python train.py --n_layer=12 --d_model=224 --n_head=7 --n_kv_head=1 --head_dim=32 --d_mlp=1152 --vocab_size=8192 --activation="gelu" --norm="layernorm" --norm_place="pre" --norm_eps=1e-06 --positions="rope" --rope_base=10000.0 --rope_fraction=1.0 --qk_norm=false --attn_scale=0.177 --bias="none" --tie_embeddings=true --parallel_block=true --init="normal" --init_std_qkv=0.0488 --init_std_o=0.0 --init_std_up=0.0488 --init_std_down=0.0 --optimizer="adam_variant" --lr=0.00116 --beta1=0.9 --beta2=0.98 --weight_decay=0.089 --lr_head=0.00923 --grad_clip=2.0 --warmup_steps=394 --schedule="wsd" --decay_fraction=0.583 --decay_shape="linear" --final_lr_fraction=0.1 --batch_tokens=65536 --seq_len=128 --doc_mask=false --train_tokens=517000000 --steps=7889 --dataset="wikipedia_en"
MLP neurons of a small language model. Each row is named by its layer, matrix (up: input weights; down: output weights) and neuron, and shows model dimensions 0-223. Each number is 128 + 32 x the weight over its row's rms, rounded and kept within 0 to 255. Numbers have three digits each.
After each neuron's rows, "fires on" lists the tokens most often at its 100 highest values on Wikipedia text that the model never trained on.

L6.up797:134081123090119135138092210136153118077162120067124151145124108161081098145141181101114097160156131138135073127108117137112152095119131053067106132116165128156142149150153085060136120153142110173169067116104152152181108115065101126167138117155120195143137087136168146096163164103086079115074130166134102082133188176151126129140118154169178136093112119063134144166119164160137110081135104119151133182095093072089171088071128135105142090164144179133127122090187180160143185099069142097096124082138107057135137147068150078052128102177146126109119122136167142079128105145111126163159098106141111063082142168106145133170169077130163148154146114112128140139095118088165138146160
L6.down797:195075101142132099082156118081160141174137085146149141135098126117084112130141137106203131199032052166134127187139121118103123127129103119118156131129074059078072208071171183120130135163139157114102110073159128123118145185086168132103140146130085134122069153093136155094139150078139090135150175164158100158116095128079102077194164148123143110125120114134121115154131096098137204172170080148150144144102113155146103092135147172165112132125133120111131156108182105103103131119181116065124141135111094143170150150090100108138090111152142128104163124139170198153099186141094097162134170149094115088101131147120161135095070150107172160121138091132041093115145154155139163110112
fires on: "'", " da", " Lar"

L6.up283:141124168102099129134114130160178126164113128102118155185066132146091060125085169065143118181174099135121129085160151217091176091181144077144101142134084179133096139139167173174127139189124156160183137138117059105170119136143118122116140122105104128129147137110109169161129115114128149105052118117152095122123154138105068143081143163134159108158128107116150076102120138074119111162134119154120143129119136113105123099127109147114107138167168103178075112140142152124138153122040112116146172065138052178106149071037080162157156138170099144096118118121101116152138156159212195126163080147097116113120095144111177094140098152081128186133198092105137152153130156119106130063099
L6.down283:113109156143158097124177089106138115078084088062121168139113144144092123150146164143153145147061127132190107202132160186118153085127178116162177120100142145116035145145165138083161151171165147152157155138133072123134167096164153114162145084103178198141128117109163133090184172121143107151120099147183139114121119133126117101141149133109136189092122087131128107119140074131050161134104084156082174116062125136077109194056116098156134173140104149074131128130106146139081147114147139121081132155167165146104131069087116080126097130187097120100198138109107105152128059081173122119134128108104083122129097104086156130138093218093125104146117145120150120132128149129093194098156
fires on: "'", " Gh", " Ell"

L2.up656:190124138169137108159165174076148176111100132133123075140055164162041084096137154100077107147157125115074122097093144109068146126112085120088108135080121086066112222134156113092131130093177116147166118125114111181124164126103085184158134129120127158163086064109115147166175163150152065104087135111105132150143101125129114160110162102137099149100111141142083076162116180132167095166164119124148110163181116108111103118062144132114116157149139128208104083131133140145151178106127177110110170042112105062120189093105124167082159102077159166142164138112148141067126090120139178130178099134118096163161098102123155134122138094069151127181124121115109103100108140143161147110111
L2.down656:105174133132199113140130126152143075117157074125187106134107133101146137173128114094166138137150111151145074097114152102114141099150060164134155148186172090139061144127075107185108159113130086057108090083136115137129160095084103132120150086150156089108133105115110136182126091106120176146108213184200118123124188160126166087120094135204152144108102131136080090160126103126152094113094160147130125199135196169102141141087138100180149107136154111082141073150122143158121131117116067122131159151116119116090115121131086179159099140127190169138097077120082135060101181109121082117149151184146103151070170106126123104155076162144112150106139107154129128034147125123102156180146
fires on: " sound", "act", " Set", " independence", " musical", " range"

L4.up998:171151139142107156070130074069106123155146205093128060120087151115072120105142155102183152124152152113101155118073101149117138151151096099087108123159058078096108142128140087117140148045127153184102129084177125161077106199126117152111149153125114088131100156164072111090141181122125140123107123098109164153190082154107072153091176183122194134131088127079095129167125098110154149157142131115156142142140070104128084091073110168184126179133102125141168105175146127155127162141124156144134129134172150142085122112140107182078149178111133160206162111174152120196080136156092168149123166092123085170115114095132126106172116154160159093111110110120153137141148146091061118086085
L4.down998:148125144149117114119120151134133167114155075173153119067096126140141089142161157117143170142155148131179126176138148168087162083172139153121080105125115168135027130101151133135107088102112133119150142144136107165126131110114117151168117155076111148151104096107139085189130117129137167077073044156095131150122137107105104066092140109138151180109128128154140118173137146139153113084131149104079048132123110052140142129118181096091157159179157086086113070162099060193076083134097123117133140123142116137103108174103109187163134106164217094054083171161084153097160174130124146105195168174138102105127142151098062152128135134146105111178162152169094140153076123145117083154157
fires on: " (", "og", "ata", " number", "ag", "et"

L2.up847:127102102192162112115167121140129125103131174190162144133082107116113116138127131094123096181147154121108144072087124192123162144102109123118117094091076058042115136163100097083160130062122120149149102155175081114130148196142117160112083114166139136140155127145114194165156103123127130123103143051153103146190177090194112121135119216171174132116166152102140116131169150139133147113077106159068141124112088138094118108131126117091201074109189178109125109117091131137131136110067149073077124073102077097121137134071122149075158120193074090110184068123117121092107080099163139114173115118139120153137098173096104184148154076135136174127148115151141139162151126110112134124148
L2.down847:021107123126070182173191109131101081132140153114175114117156174089125171143107160144176086134175150125150131114136134072135080121145150126062081130112076130126079051139094175113172107138093180135129099109088163155096135127190121128114147121129047093093146189112183143149120114122186142180155131112118111164164094181113116150097075166116125096133125156156107163119107112128151103102152153151096092064140091158057195103136082152115096102141080153152119134132129129170131101094159117090140135143145185168116150070152139114121058128149177105148095144152143119149103127105191150138165130137127127124183107103107084098094127152195149095108192133123103097145200113127154098144139
fires on: " only", "nis", " son", "ame", "e", "own"

L2.up399:110100132173143121148148160130122172108126123149126105143124103139158086113171118105145120082131164132116102113173078127162107110105091146078080092134130134174136144134126112100106147153101136154170215196094173096162150181067160141081126143164175151152133109109098152133189130132112138129070081100064087221136147150129132115190145120143121171119180099088080078137163095126118069111096095144149132187120128125111143097094144157134129146135146136101162123109122134121176093113068200101118124128120108135117085135095194130046121147192141140099148099122124150127096123132107108087138209145182108186100119130090146043086163091176187175161073063079106130145117148103098110127148
L2.down399:133139098080078143129137089082095096095142101121182116185100104172139103129115155125132097169186133138157040156118167105101141130177143162147135113167102100157038130175070115102125170132100104123110063176126161204094093107159136126105171111099091086143051215195122135154152141090106184136110163122072089073108159147081154168133101121127128118156139137114138119139097160130160134153144109183149127095173157115144127044135138111126077125108088129138081127105129115145104103137127140125059151181104052113103175160129146093119162135104141146211077165142097110115102145155193162127091156101142092126167113144152117134130099150114125177163183133122081113141115161139153158147138
fires on: "B", " Bel", " Long", " where", "Co", " O"

L5.up1105:134083135169144114134149125160179155097142185123177138157116178154167119101085094155096104139151093119172125083091153160072104125150185137085136128119098104131102121108176063108150116122087143103143083106106175144071078125098138174113101111130147111088062082088162151154167142172139176153099140091129136173087140116125134082142107122168175079162169149140075120102052126117120070178139153138139170166104128118128152124136120134115116162169099128190142088138201119126141156164142155159085114114165163218105110125139174117133098141130100156138094093122094151140148172202100150172155116168089160141172148065185188092144113095140198138112110138128158120139134133108127123110016
L5.down1105:113127116155103120145143138074086124145127097120205130068112140077124128155133149133141108160120146149048070109112103151196172085186054084159106147113103123140158086143108122135162189121173094155117134202107090135182154169107081088135105082075138082084118181155115124161130107165128093119085102136113150133183183099154137115146123074102089123149084082175134145105186134137119160056135129079100130084114144185147134132036135164184065085137136158092088140135122160132116116129134084110153115143105103122196147094147088177135161177177134158136171162142169137114118150139176146152111157078110120141099120131125060156127132150147058144121140123132110126089101127168108187142144
fires on: "s", "0", "4", "2", "d", "1"

L6.up614:101101128124144116093157093148134213163109151087093105107122176101101109130134115104086142109112151150120103117161139088116190168148170155140091156145123097142103105159164150167105127155126105145123130114139139071060131204097131115140082136155130107124108079153122157110164144095188113159036075118059131154087117125090121105063204143132158173115183139149143078126094155153203131145175185171118084138104143128159127121145120105192137158133118103141153124121117056181127135097184113104172131125159118169107113145153101127135193114137123160129094063136153141175056168144150142179118157098149137153117102087139115126203146177135095142139194115116057163184097153123079110090106
L6.down614:122144163158116100162145107091181158204153141107159105131119127096107150157112158116048158096116160127150141152180128151111157101200140164119102129081145110095023067127171158086138133176091133096163142067103131082127153146096096146164124121166164091165160137110110072105176112085190066118065129146087134120091155160096102045078141148107151153116094144141107101113089144109123105121125198135121142124111116156152110137145150148127130096167148126162129135165124152153108108130103110054144168090082136151136116112145127173191155124170156119140140103154164124196100157179078066133081146105176138158121094111146157169161147064111161154078126084140108144136058168097138085136095
fires on: " (", ")", " Party", " at", "7", "ular"

L5.up1015:074091124130137178160119172119074095155125099160122099090048218104113118185105071150127132148137131126094113112093069157109129164135110111094064129151189091132112133207119098094143139094163186128153143134107124149163126136137115087148124152136179172184106065078186156144120121136116168138127135124141123135140093105123107099150138165170189158102175176122145159177149152100174081127197162049195108087165106150142193114135144145089134119147108094105056135077113131130148126140105156161126133127169099160104118148117110111120211122165114191165110102122094133070093115118151100126131110133091149065152090110161153121079108163148114103177097119136128157162178090072151107121139
L5.down1015:147142165158114055096083153133163151112095125047102135128105138073156139142192139155113153119133120162127113227122128126126112163097105164124186088096135119100093064152175128145143158189104137141187157137103097118108173108150066146104151138110098185108140108122061136094145082087095105165109120176094109182126097081117145117156206162128148136148135158131102157070089144113156093136128087171100141187126154159135111113175097173128154135125095157141126113101133046129123099080155122151092116149092159101174110111128075072116119169137186110168124089155101109135107212131156152185134168097158100163110130105092085161205148145127083163115102132154112098067152107116131097092143
fires on: " School", "3", "n", "m", "iv", " University"

L5.up663:091055106132113141155141190101132116092152119129117156151111139168109078083171146113104086139099188094088138179095130110120134131171141149104086102120120130167126140130136112139121182181072132105101138105097120126156191177074109119131159149136075075156139128149106170118120157133134147136141156112107143157132144157210113112083086191088113155110143043101180131105077143152157087143126111173132100121166135106134106094161172139090094139113221072117142137083116123181227176151081106125143139103133134085127130123086159084107143217130183152124116125098086148083115056117150077151176127167115174130106101155167156064160132149156142173114113148135128117111168147146145072165154
L5.down663:185130118201160127088158150115140155151106143073116071141106139119136097104136168168122111113076108109053066164176155150121172177133122104117115152140139104070099137161159122102080113171153133174142111173144148110212134127173125119079105095122102108131152158178155116116158116139161100116091165147112127173094100100119128090145060162143147092150081112071069140152161103135135082133127106099082158115131148177124089128114197073140076200080098173139142113125129129150128104140120184084137092123105069138151147064065099070122158161134091157105146137133115187122089136119146137108133107133142131204117185168140159074151114183112101077149151184128193112111128143098087182129113
fires on: "ta", "ui", "co", "no", "w"

L2.up948:117097118134114096182116133155100132131125089166163088107160081077146087189074127116070102169111162124168158121127105104129115112098150100101095120108124114120118227101185099154117088137197103090135114160121115146081105174163124122090140167124159168085125114113134175158137118108144104146158098077126103149113176109142079115187146117031122154180150077101126103091088107175128171110103087094117125099165104070111111114104135147123171194107125096139148196041103129100144123134171147067184148088100104113112169110095148200152137129132089079083151108134131102137177128191100126167164174159162120096101125080183145080132164144151145133132172140177122099190122113111118134100130
L2.down948:153166119108065105108135105126200096086181121116145179090100080176056154130162178147105124159153132105115117118163186127101139146138096161153097093142177153148000153149148116041139146114129178128096048119138072151129163119085165104173144090122069116138176079108110117100146116106124173154133132166174107090137076150082092121130146107097140132145108150130081091182107176125116100170165179168174171138153099132074162128133115101092142179090159125113121142089131103125137119107121121121130145130095127134101153077146086160172137131117135124132147138088079148126141105094181143119113159094115119064130145133122132204192168158114126124171134194081163152165150153100085122141092
fires on: "-"

L5.up817:115085108132084132121138125113172111151156137126159154161087147158127148160154116074143204177112188099131184090114136154092123153136140093102115126110107135151095137147151095119086132095118106195099198086127114199118118141114161108125094071176111104149106132101152122134062124091097091131157080125130165094135081132161102121119125075104174088188118086052189106156127099206191056112140160135125124149098150059128115093123126144103168157129157069134164091145143129162154108179154111092096137149198106088075118128142164179171136160131120113170107151121140175145171162149095197157161127108148154117125102099102117156105104110149113122102185102160116142119177126072030114092103
L5.down817:147120104154108116086132150129120168149123149184101147169143176105096103151151120147134098120160120190099106110111118127081080109163132180101132088111141127118131208107170109070179104138117149119170141160071099115198074143148074135117186156117113070060160120101105156140149131152127163153072134116181102102164151110120120049116122145122097130086055176203072156104119160089147165070124084146152141153159181123149182118124102115154084142167102136130143091155110122161153131069128166132141150073106134151161125090167100149099147091131127164068143142144153152157145082127115122083030146122137182113122223120122097103143182128070119110176117149089111130093115096167134149111094
fires on: "}", "r", "ck", "y", "row", "id"

L8.up105:121153118111110162118162117083079110096132141046176109097116162134158097166136106090131126121079124123136145121137112129111142099134207139063138080137150137131115115188163126118109134169150139151161099150118077115082164168100098094162094189166171118123133154118151118091135083102118130115138115170142125180167137171049084129131218165038140152099163097150140116138114143146179161110139082132177127079080130082119074071162134156122169126177088206148076160167163145110168106097155140144156152063139139120069140173101163172122116159142128124117166117138189111109176099150124137082112100083123134121164161118052137143124129084173133097156144211091130087124152131117090106141086
L8.down105:130086139104108108156142089097148109106127099147136134098141123128141088125175113065098088050123172178151124145102069116151129148152095107137116141069108150084137103156169185142154112173080122117132098091108158112142122133126159172140095167153106101118122112125139135118150118113116158083117140148127159115088122092194098157104089164198137158139098089134134134184110115108122062238129100148118136164181147165159077160126187091186117100119171138124140173064170082132152133158149145156122144159109076092149131127115123135101127072163143179141155145055125143117137170119103169127120133134140113178086032120111156054151150102099221159129142094078107100114071175115183157139175
fires on: ".", " (", ",", "e"

L4.up657:146103120095105121146134109093171134139160080112136131103137155128054165159119198115165088197153140138126084139115103183080092184076139148084175105126175132086078176151160180097120137066070155175123116096078164168150103100080141131171089115118110193152066140092129128121131113091204095125125091145143061132166127157139139138118100127072152157150086116183112128133142143106158131096126096151186088128097128161126079123097113136100119109126135161105125103075143107098151109125152102141109213126169134153121155114067072166143165179181143084149104140125187120065116090104127125110126082075095122163101137165132136141167071142073078129084102105070149115077137149104112119161152
L4.down657:164122108154140179171110100118138118165053162131149116075166125074131076100167100111131172113144113057131109125102106104110142099097224135159104192135079104095088160097118090104128119136139149126115197070170135100101086179137093149095126136197141103107156141113150131098151172082151150127155110093111118160077066097138144128201093135122160189164082156114134147149131085130143094127124093111087184161117104112209183170170124131164125170151101119024135171148135126140068171138125158097120146121130161120097094121118109164153062114135100130143092114131113134136158149141127112149103183120135119189149160160148105117087085096188162147089115135117109131158112101072185135157077
fires on: "gu", " part", " debut", " number", "ibr", " list"

L8.up649:151143117140131143175150100089108178118110144102107124168131154092082165187115122123078100142097146086100108162094191122058123143165093168157154136085099091115111126178160148113113098099122150117088131136151102081150104132169110138112161129121154108138117173094039188101100111175136162074134141070103172130097133185176114087044096154138153105131080100145121141152151162082151126116118103109164131164110112187169070117142185122138146122162211050142123153079145118146102161167156185144100181160199150136107186065099146151132119126095145127128113086137165122150113130119129154127139167164155169090107103118131164150094128131126179186063114101097088111149146143151199119078086
L8.down649:026154137128095092141092086130113117195135143076081167128076106149133136156095123126099143093100150138124076133178098057105160133114119092204142136118078143082116114162133122175110154166095157122141057146135171183101136122106113106179084098110143122118195147156113113185119203116162055155074104113130083157127149136097143137153149100187149156106145165084139165077145172091106117180182130161115093130113125074146171133183117140121132149160112114101146111151164076059076084106171131112120153191180122128124143137156124134140094160150171141146109170116105083143130152071186086137159095066143142114070120139119120125127144130092094152105166174088126138143107152152125150121189
fires on: " |", "\n", "\n\n", "  "

L2.up275:119142161169120132127101112134095172141177127106122183099105146128057090163120109120148066149083066118150161121106173138141174104156150120152140135123170104090094093133130072136146078069201123203152143051127131151082144113167095165135138117086130122152154141132113157150103106113143042128121165079101161166182133127136134128119157133157126122088106126200080115139092162120151193147107098152107163091127057144159142069083122139127167074145112104129180099115136118134183152074120156132162145130242092141127143144104160158121143170106090129091111123098174079160124074153128154147181098183130093157104105126161165176152103131087200113067112137100128131163148154139109143094094
L2.down275:089102106097109154115140120034136110075116099064145140165154116103133148144120124117127130119128202080122120130116139107168115133123131154136116123180175115115151123136108144157145147150121106169100153146158115080097084122150042105109065102153151152182153143131114110065216094174147153067097148117126164126089117092153132099101118121029169150156127129125115166127168105161192180146127208120177088102147149117105083107170097119139175162125156115154099156133058105145070089116111106119123103158072126177160149150061142133146083063126157183212126118123114149127156103133121123170128155161169101084112154106111155126108156157130174120099179117108193154083144133168077111107149
fires on: " name", "ate", "name", " form", " establish"

L4.up85:126105133148143081156113186151103140157137145162150104067141196150160105148103104087144193141122096086106179109187118126082154160121061112138086125145149113085131084129197150136089136081118106182147083129108119151169159057120084117114145162139085133136141111118078127105137121151140151157147091135144150134108083055194117142155169102108136122080080084129100165158097168121146122154066170166096149142141124134152146077075116151152192120109149090142152160121132127091137153146139114137184099168124158096050157130079161105056161132122176102113115103115149143169104108171122105125119053111153135165125081191107099141122107134114151133128140113104153152168184100020110060075124
L4.down85:148123145164113161121122100142106136109100176062142150146080127091078148080160153092150128165161190127126111170091112129140132130111185114110091125083085080151073144077176097149157134150108177153103121100101112080148066222174091171132134152139169105069128101124093080140085163102092102089175106085078111180106136127086112128132112178129185143183141106134145148130132116056144133147127123123168128121135131150096153145151125146079103177146117163142069129160104086150136138067096180148116177091114106152133149089163113153168094119186115122166102112114178185163132119094084152119123170114131135055068159104148121125052159135115152154132132078129096117164100127183135176212120
fires on: "on", "H", "all", "il", "ran", "/"

L6.up451:182089131178142046148193091111148178142169173058132141118125095205160124129106120088171109139178168144059069141162097182102143128154080112143155075131172141136123103085126180104127199104080160130104081122101160173082115124121115119155139122126127147168146118111150152166114142131107118156161118104181091158129112041143144087134133149110143092128158075105087103163093142135192121159134166110185101205104095115145148083129103132108134123102102119113172128133137116151153116174120132074135123133109095120125101156079111164079191157133130128122157128157171121069172113161164119142098093105149139100140080156151107179133169166192109139099144194096091086160080195102129151110119
L6.down451:138096171123119133115090174145176091116088102149125105096133138093138123136132071160121059156151113086133110134131114094090145084083125132139177114196123102026115082093088124095141098136101089132093164144134113198140099186120138080098104087194120150125112102103148119116153165119061097129164174095157117120144120153132125164139116155117098165152156161139130086127193056063084114196096132073090105142094180196171159057150124138166164142100182138127156143105184180121174171138170162097099172152152127135132095155119130105162092121127152134142134116195147112109151070090127119111088135152075137148131126182110114136098198123097096154104114178130166118104126182152094181131133
fires on: " part", "be", "t"

L6.up1039:101166168103150111128183188135148112141141112118081109137094128110164119145179162081120135096131185134116157098068163173134140122097149092112124156156126122121100121093076162218103124130128075081137117079066089150105079159136116179156099092099131146133152141131126126043205146088152157163147107093170221200122134129168163125142141126085170111156169125073120080142074146127158141094140132112084138134084117129167106112155186167158153119169115134131164171116106117131163129130120117136156164152166136136081102121142110159100157179080151164192122125150107107118139129121130122139125196078111195172070153079151135053159135133122157116103147122072166109100132158139103039095123
L6.down1039:144106102159082146169078189067116175138190129098145126082211086121095066149092136094168084121068120124143103153132154107126130200149155204162126130080086139163172140135110152070115136100107206157192196124135122107126154094123136097155130161131117103170132156134148127134068108105092112080112132139072084114106120132159134110122065106095144148127092124158109132136119110146146141130082133186120110131144134130143156116095145113119126168120132104153143087135189133183076091137141209106158172100149078152157136110101128159161139108198076116108149072165203142111141176196089133159165083113155073088180097134120125125133134091139100137148107112121123089188121107151130111065101
fires on: " (", ":", ")", "\n\n", "}"

L6.up784:101082101141060091185150180132041147098141128085131134140140145159142118122049160148159142112152061120097159135150132157099102115181112143119160104125163160135112137181141145094078138155133077162113148090093187126115143161136112086149086095135150072173086136115082184100106104084107089091136100139085056129136175141177095067108171168187134139107189122072148148091132130164134156115122114130175138117122117145103131121139113122174103134145184186097168090050098153167146153149115128134153100022172124119157164153157175129148106179139196155080146116170133135146146123133167163124160115168122111122091103161119138114145151095144064147144110128112188106115087102109126094098081
L6.down784:163099135195139092115097149067131198115148126107139187132112114088126103141113140109151081082150128202068125147126105123067104129152098065155121121118126107164127128083097163135139140161114118109138152118079095094141150213122171170112114184163070109117103135124185119151086142109138176111119100134131079092077123110117119054114103118198113125138097113082088093119197142130215097157098176145154141207154158136130163134136109102123162076157131089132131119191134166134197115125188115158107131159082149150158187124072095075153079109097149098098087074123176162135118143119094157167129124130099127114137183150137163123094168107136123136094170125156145118103122159171142074098078
fires on: " |", " \"", ".", "ow", "ro", " *"

L2.up632:118089128199132087164110126130079079183192175152154125124106139091140124124158118150131156084129186118076165154124167086166122163144105160111136172138051089096122139074148126131144145133142137108141130174129119148118127081064137183147115133107112069191141126128078138159110107081126084107099141131127130084143166100089127139150134139090127151111157144108166157084089153138092109095090171069121160084104107077091147109150154149113212155148135064136188176169154151162143116109188116049143152106117120144133152128122129207132113078158182130175196110099113111155097103139087168129179125116141067131126110140087171099162174061178134116143131097150085178092147143087121131119064
L2.down632:092148148168169163133097110140125190098103136140138107139094130106068146188103108127102163155161105110117094145108141134097181124135091103125160129156107163107050135122115134081138125096089140132105101153085140121084077114098149089109208107097204149101142130155121120103089085178163165140136113107108059183158110165160104043109144190124078138118170084160120107168130134149173147145141077135117122134125070067047127163077173099110128127135161182110089095115160151108127090158177120142125081128077117161103126112199138106169143144142103187085124067136131129133120119159156131171105170126115150113074153112144116163183117148124143207151122145150161105199145134067190116082131
fires on: "-", "a", " or", "si", "la", "bl"

L4.up807:117166052137065112121137140088093147125157137150102158145117160171103085151154154137166108136097164183113100148095074129134106147122118103162130145128168072083111155173121036094164104128123118151108187078122105232097148138135106123166142099089084143145102123162171149133102169115137116120125148101098103133058122155067094134093138171074183164147167048152142122113114127147159105116156125159153167081211142132129087099145134151095087138154110103068147176122129084136177114147119070134087088139199113140152163129149144121076149155127094141146164121135138136093121144191156158125122109135068126170139178069142138138079193108133156164153128173107095146130114175094094095070140
L4.down807:130210108130140152145145106120148105197138084093126100150134129085156136101093141140128114158144148145127146155096173110173101093154089145101124140081146163134158115126116151192173181139163097094132063152135124123181117128123101146164110146094157095100108101120165159154092137105151147114133108126077138135211129140157201093162187120172116126100113156121138152109030127109093144072086147042113131187138055119119090124055106072146176082121132158122130109137107152056128128098110149191136144115133165149151109149099096125187076135142201128204109136093119119179115160110138092140155102039127140108094189106079158130174100158136113148155140107087124111082129110137171130129100
fires on: "n", "ag", "ic"

L6.up844:105126044127077126186126158166090100124117107148113073136066165162050108188115133084147106138144151088089109092181164102154146121097109115096141062114168155105127114156159138138136112101123170131161153095139123149184135152154171152146086153187115121198150135121124105112124091124127110118120161164106084174112124094122153097167081139112119148120160168118137077187145129160182120098089096160154063126175148129142058079129126188094145115187123179202117115161125194124131151097150163139101131101108106163127101121084104143084112157085128151103104129154121113150155103172124090131176100137211086125154072110147158093184159170169102111077117096146098128166165166096190094102123
L6.down844:130145161098109119145190181116104101140123151129143152210095119072118101174115139115158128086164145094106127101128101193133139199113099104102163133137149128121129155163197106115122044110081170087104133106180128096190154120183113120143118132132093162137152109097141122079120109179132081177132131166154150126221045070136131149093100151099063150122143113084130143091189151166134083141088147133140118111160184109149083164185154173116148081123177151129116137122136153158100107126124146152125158129182187096118113122073130095103098148132165158129140108095100089064135069167095131105177106099141159155116127096072136064129114100097082058088159190147139134140147110132139088148115
fires on: ":", ",", " at", " towards"

L2.up117:114104130173077158112137171137110166110110108159152136119130119181034129094096139091079131139123141178187115111099149139160114117171112124111126137085152150088127165088164089052160095125131161163111087092101144129152107143077081176133118198223115084162129088065173138142111071162152151126132136060070113161092161184147152124126138163117084159086121154174180178125099164106124118110126129111157114134138052136156120143141128124107115103123127108145148130093163195118086144163106156114110184122143125182113177099110119142077218149151178219142149178128118144111080092144117098147145116081121116113146120108106118132092121149164109136116144130156094052081181118129109082108150
L2.down117:078119135141142147110124144138146193157127088153168197105108105073160131108089125109169151134135103179207121155165135138152124082136142135116113113123145128109255127095135173135098085098142123170092141105133178143133140181136143186163082130105131129086095146134115101152129115108111158128206123109165168156025127133154160255161151173085140110099121119118159131177111122087095150142102133113131112091103135165091115119177076125153105129108173095075142118125079126142076120116142127148126111125161112111175136173159148120120084133089071136134137160119056153116156131082152072148128145158138100123081123095147065128134084181111132139130086109123096090100144124118091113153159
fires on: " an", " National", " Premier", "An", " significant"

L2.up991:142164079145125109216087115122132143082173125087092099137079162173100111086114172082088083141150118138128153119123147208135198182205154171103115105147141131116066099134101130087198070103146088117120086068092142209165161170133129141127092159069097119173121104109121131118143125085119079115156154163111101097143111114116138121128142194140124088111105135120140151135121138143091082191170154149139135130182176084110044106123116087109110140169144118156141128124130066116139103180110115148087119143107086126143203129140104129092201121157135103100158139062188152159096159187177154125164093090131122147123139139099124137131151071167104155162134140120115157158145078121179126126144
L2.down991:075142158118150139113122170118126149186123136122091149105101148076093121190165071117173134133103137106162102112108083159151061139167128115170090100125128091164078148127069171191172147180125098121151070131143091140175118069136137148099139125158228128134104138099081113157156132172095110167121178065163165109120107076130109137154106148149098164152131154108141123137173115107111165145137113117083128082158072132116154129178110174129133199163114127119108143110122170156111158097060116113120152151143109156074109111120131126137046130186082169117151094095105140133121160104094133091143085176097186146083142132124211099097100184107105095099118089124093172128202136198125087110142
fires on: " vocals", " guitar", "'", " Music", "\""

L6.up1101:134076065147111091123109112130088074110092168116180161240095101090037139142114138137101113158105174140123098130131128166091110104131129118137129099110123177125110106150158174040125143142206140143126119151109136096104157180174135198150138102136164123138122126107108158110160118098126102128160174094157199140118140128113130080066146165145155082187157085141119122083118169186141163090087115115095113175143147148118158111127131111123167150182142074110067146085172150164097126127138150121083112088133139145124173098132055136114110204134090171109149132151175131088123158116119157118150155174176116133145104109179152117195117070143123155148130127062123109152092125149172087080176
L6.down1101:103139144167120127073092148156090141135094141147168162156106108102095193117100040139078099098091127067102129103133116115137135141101120082095151136128089160116150098190133114099096099148199130116077166080084198097140037115175163163109128132123163086110161182189129142118137174132180079168126154076135118108126080120213114115063075186201126144158096136115132105127171136106117132153118108108156150163113107147095174154129117127116128075154116124067116119150112112161117124099148132176107150128165055162104153136122156083150118174164114133112131124148171205105165154102121112178147125096073139135111186137110128175171179120152090152071159134160182108101137093128115112119131
fires on: " |", ";", "1"

L6.up977:122132092157178121174135143137133138118092109134133099073096121108134076170146145126128129127199144081142159103116116165127117132113069163058150034161101141183127158112121124138157128131116110145190120158075130127116143156081140114122154180091081120190125134062117161162175196113105136129121116132111113093165163071156109106135134127092106151182155098115118117065119124171119125146126188164116087174059092155082122124106179169125127083230216212154088072096142135190157167097128147126088131094108121110150125130063100171105172145117158135128123128147147093126136117178118142140147084148123080167136104173117116117107126109147189164106114129138192137119173106097134091084099
L6.down977:221138156118178118129149112101163092119084149105160111118115195110133086174120130095132099050177138120142076169096129159117122109120137113108098133130139149153176091163125172110145146126113133138092134110107096140130121167106169113158122136137166174086120141131114138145101097114087073137127052135134111174183148124144154219123151118089056106101145203184113196120118051123175107151104133085094114124112170124185146112141188130142142085080180147174105154138146108136141116147053137167167204077150177102164150191084146116119115194144092135096112113112174122098115128107127123076125117091103117115184111094173169102153114141097083105135050108094130114149141122139091126122081
fires on: "\n\n", ".", ",", " Li", ":"

L5.up814:159158147150117149150114196074060102131118130095162115077162109147074082141094133111163132128110101086106136138175121075167131157103152133098162128110135143125139104184163124124155152102144177113134149115126094165166155198186148119173096188185159105129166138105073172066152107101110117102108108137128178094157092103091106067113114159095205151102116050133163138106131130103177125199150143103141095134112131136144094058130119148164118131145131168146069161135116127078093178135069149108148104117124169174066133147104073145158126160200122148094182094155112098192138138117069123131161127117130049148155096135152198110129123109159122159139132115119112129128145079047143100102088
L5.down814:089106092129117072067153124124126110071102091164103164129169069133151128123118096123145119121135181155148149021153076128124107103113078182111141105114150126155253078084145107169115137152118127160116146135089115104125146152080139122111139166143147143121115137129146126181065145132113158158109132091162151171150173122147101204086139147162070122126148135144116120124111121077125100124091192121104129121105057126170146141137088104090134153123147087105102138174130122157179097151105069165154128124086164153125146100100158119147145065119188143137104150128098134114157173179074190080081131102126147165182110172103135100137068146183179112135161176114185100134074171164131171089126
fires on: ".", " |", "r"